{"head_dim": 64, "norm_eps": 1e-05, "positions": "rope", "qk_norm": false, "attn_scale": 0.125, "bias": "none", "tie_embeddings": false, "final_lr_fraction": 0.05, "seq_len": 2048}
MLP neurons of a small language model. Each row is named by its layer, matrix (gate and up: input weights) and neuron, and shows model dimensions 112-175. Each number is 50 + 12 x the weight over its row's rms, rounded and kept within 0 to 99. A neuron's up and down rows have the sign that makes its largest values positive.
After each neuron's rows, "fires on" lists the tokens most often at its 100 highest values on Wikipedia text that the model never trained on.

L2.gate80:48 46 74 66 51 49 62 43 45 38 45 20 50 38 53 53 51 54 47 64 40 45 58 53 57 51 38 47 36 55 35 38 73 55 23 73 35 40 38 68 30 43 34 48 61 28 38 52 48 70 79 65 65 54 34 73 52 40 64 53 55 45 57 51
L2.up80:26 34 67 55 55 70 59 42 68 42 39 24 51 83 32 42 63 58 47 43 45 73 60 35 56 52 42 47 43 54 48 33 34 39 58 67 21 63 42 36 40 42 50 59 54 37 70 51 61 48 61 34 55 64 30 55 49 46 24 41 76 53 51 43
fires on: "'s", "us", "'", "an", "\"", "if"

L2.gate295:57 40 70 47 48 45 46 68 52 54 33 23 56 57 32 50 28 44 61 54 71 47 51 49 36 41 41 70 54 50 19 39 69 63 33 58 36 51 53 56 27 38 70 54 32 56 51 64 49 51 32 54 46 46 49 58 50 31 32 51 63 42 46 66
L2.up295:57 52 51 45 43 53 43 49 76 41 52 60 53 42 61 58 44 46 53 45 47 52 41 45 44 60 63 47 49 22 29 63 49 54 44 50 50 62 52 54 57 51 49 45 41 46 34 47 43 65 54 41 58 57 66 34 61 63 56 57 65 72 54 60
fires on: "ent", " ear", "x", " fl", "th"

L2.gate192:44 21 57 46 51 29 50 44 50 29 42 35 48 48 46 44 52 45 51 62 48 60 64 50 35 48 37 42 61 59 60 33 50 49 31 58 45 52 43 82 29 51 54 45 37 54 60 61 52 67 82 50 51 53 66 49 42 67 51 41 36 58 50 39
L2.up192:35 53 49 69 60 54 33 44 38 38 52 41 54 74 51 45 52 46 54 50 43 41 48 64 46 61 46 53 39 35 77 52 49 56 26 55 53 36 40 48 57 18 54 62 33 57 46 64 49 61 35 47 35 28 58 51 40 70 64 47 59 76 50 35
fires on: "ap", "p", "art", "t", " comp", "ated"

L2.gate45:30 49 45 20 69 26 56 38 57 55 34 54 65 33 46 50 54 46 50 40 64 64 32 47 17 54 43 48 59 67 41 62 39 61 38 45 71 57 64 43 23 72 44 57 62 54 42 74 68 51 51 61 42 66 42 51 72 41 51 51 49 57 46 33
L2.up45:17 49 36 47 51 51 48 48 56 72 24 61 71 77 42 61 80 41 49 38 64 57 22 47 45 54 27 35 64 54 50 25 55 60 52 44 56 50 51 28 44 50 63 51 49 53 59 32 54 42 62 49 59 48 45 70 78 37 68 54 64 56 68 68
fires on: "ent", "ated", " October", "ed", "ound", " November"

L2.gate211:48 53 49 43 57 47 81 43 38 55 31 53 67 41 74 37 60 56 53 52 46 69 34 56 37 71 48 52 41 65 41 34 69 56 82 72 52 26 73 54 34 31 40 39 31 63 65 65 43 56 45 36 38 49 60 48 68 52 65 42 43 66 26 35
L2.up211:44 60 63 76 41 53 53 35 40 59 52 48 43 46 65 50 46 48 36 35 39 41 50 43 61 57 42 29 45 61 37 36 38 51 76 32 50 55 47 52 49 40 53 59 39 60 37 58 37 47 37 53 47 59 32 59 45 52 41 55 44 58 43 48
fires on: "ed", "h", "hen", "ing", "ric"

L2.gate421:62 49 50 62 50 39 55 42 58 51 42 54 60 59 33 50 45 71 53 46 34 51 53 70 59 35 41 41 63 56 31 37 48 57 61 49 61 34 43 37 48 62 55 50 53 56 41 30 43 59 55 64 54 42 68 51 75 46 68 49 62 67 54 40
L2.up421:67 53 55 57 41 31 54 40 45 35 54 55 61 44 56 69 50 66 51 56 47 55 42 41 57 43 65 54 60 73 73 39 42 46 66 77 40 47 46 69 27 48 36 48 40 62 37 39 24 32 45 48 59 22 71 38 53 41 68 51 41 65 53 48
fires on: "it", "c", "ation", "air", "vent", "oc"

L2.gate580:54 52 53 71 84 51 53 36 51 82 68 42 43 61 36 38 45 72 58 31 58 58 72 45 62 55 50 57 55 50 37 76 70 47 35 59 58 63 56 39 50 52 49 56 69 57 45 72 48 55 31 56 47 48 77 57 46 48 28 30 64 45 48 38
L2.up580:40 33 22 56 79 50 36 43 27 46 47 48 46 30 45 50 63 64 54 32 44 49 61 39 47 46 43 56 61 71 43 62 50 44 60 50 48 72 42 52 56 63 46 45 62 41 63 38 65 67 47 57 46 43 53 54 39 33 47 60 61 39 43 38
fires on: "===", " National", " Ind", "ight", "-", " \""

L2.gate486:40 59 54 73 70 56 51 57 49 44 52 48 53 45 50 56 58 50 56 36 59 57 55 50 60 53 32 63 20 63 34 50 43 44 77 50 79 32 27 36 52 65 58 38 71 49 47 61 55 58 44 45 65 51 43 62 69 46 58 59 43 53 62 78
L2.up486:34 43 47 40 45 73 79 48 59 28 50 56 70 56 57 59 84 35 42 57 44 64 63 58 56 52 51 80 52 45 29 53 48 52 25 41 41 51 49 51 61 65 36 36 55 33 36 50 63 45 70 44 42 57 42 68 55 46 48 57 58 58 40 44
fires on: " rec", " work", "j", "enc", "ud"

L2.gate173:57 37 42 45 43 30 45 37 71 20 34 43 51 70 40 45 36 58 49 40 41 46 37 23 45 64 77 54 54 43 60 54 49 59 30 40 65 45 33 50 49 55 57 51 55 47 50 66 36 46 44 45 70 68 33 24 68 52 49 61 54 41 35 74
L2.up173:46 45 24 16 29 61 36 58 42 49 43 44 51 57 44 33 32 42 34 43 58 46 50 52 72 69 25 64 67 41 27 55 50 47 54 56 46 48 49 51 43 54 64 42 43 74 47 43 40 56 53 55 65 30 53 53 33 47 58 29 49 46 53 71
fires on: "o", "′", "x", "ult", "u"

L2.gate58:66 34 37 52 38 38 50 63 44 45 65 58 52 40 52 48 50 35 55 35 49 88 75 38 68 49 15 44 57 56 20 59 40 46 46 67 64 41 52 40 43 44 24 72 63 58 40 41 57 75 54 39 59 69 65 41 50 53 34 52 37 27 48 67
L2.up58:42 27 50 53 49 41 54 49 54 72 55 46 51 54 24 50 41 58 63 67 56 40 60 39 52 43 46 27 73 54 45 52 64 36 80 38 40 46 42 35 72 61 42 36 61 43 46 53 51 34 45 56 76 63 56 30 58 60 71 58 44 23 54 56
fires on: "it", "ol", "9", "op", "ount"

L2.gate236:54 75 50 39 43 46 48 56 39 64 54 48 52 50 24 37 62 36 66 49 48 45 42 47 45 39 45 40 69 65 45 40 54 33 61 32 43 45 38 46 50 33 68 55 36 46 44 37 36 62 56 53 50 35 75 56 45 57 52 45 46 56 44 45
L2.up236:45 30 48 66 40 45 56 56 45 39 27 43 42 34 49 30 50 46 51 64 60 34 52 54 49 38 45 76 41 32 53 59 63 58 30 26 62 51 42 48 44 56 50 49 62 41 39 55 58 57 29 61 37 53 47 51 66 47 51 51 29 65 46 37
fires on: "ent", "us", "ant", "et", "ong", "od"

L2.gate299:51 56 39 61 34 56 49 59 55 44 39 71 47 47 43 73 68 50 68 51 44 50 34 51 71 48 41 64 53 50 43 63 50 37 59 41 54 48 40 49 44 23 72 42 55 47 54 67 39 52 29 52 53 38 70 60 36 74 53 56 59 51 53 49
L2.up299:53 25 49 59 46 43 40 50 62 43 66 62 47 41 58 52 65 35 49 27 35 57 49 44 38 41 48 59 48 42 53 56 40 50 67 33 47 36 34 69 51 42 52 33 54 67 53 55 32 47 33 64 54 36 59 56 58 80 45 38 48 70 46 77
fires on: " the", "\n ", " which", " that", " with"

L2.gate217:54 63 44 67 49 59 42 63 45 47 57 41 56 55 63 44 36 39 27 35 44 52 64 52 62 62 31 52 35 64 43 64 36 71 71 27 37 59 47 42 54 51 38 58 67 56 53 29 26 50 28 66 32 73 67 36 46 54 51 39 34 50 34 57
L2.up217:56 57 50 47 70 51 54 53 54 42 66 48 72 52 61 43 44 60 49 51 32 52 35 47 71 42 54 59 27 44 47 50 65 60 41 36 64 46 53 72 24 55 51 41 58 55 50 42 46 59 51 48 48 60 56 39 49 62 62 31 63 52 59 54
fires on: ".", " (", "ing", "g"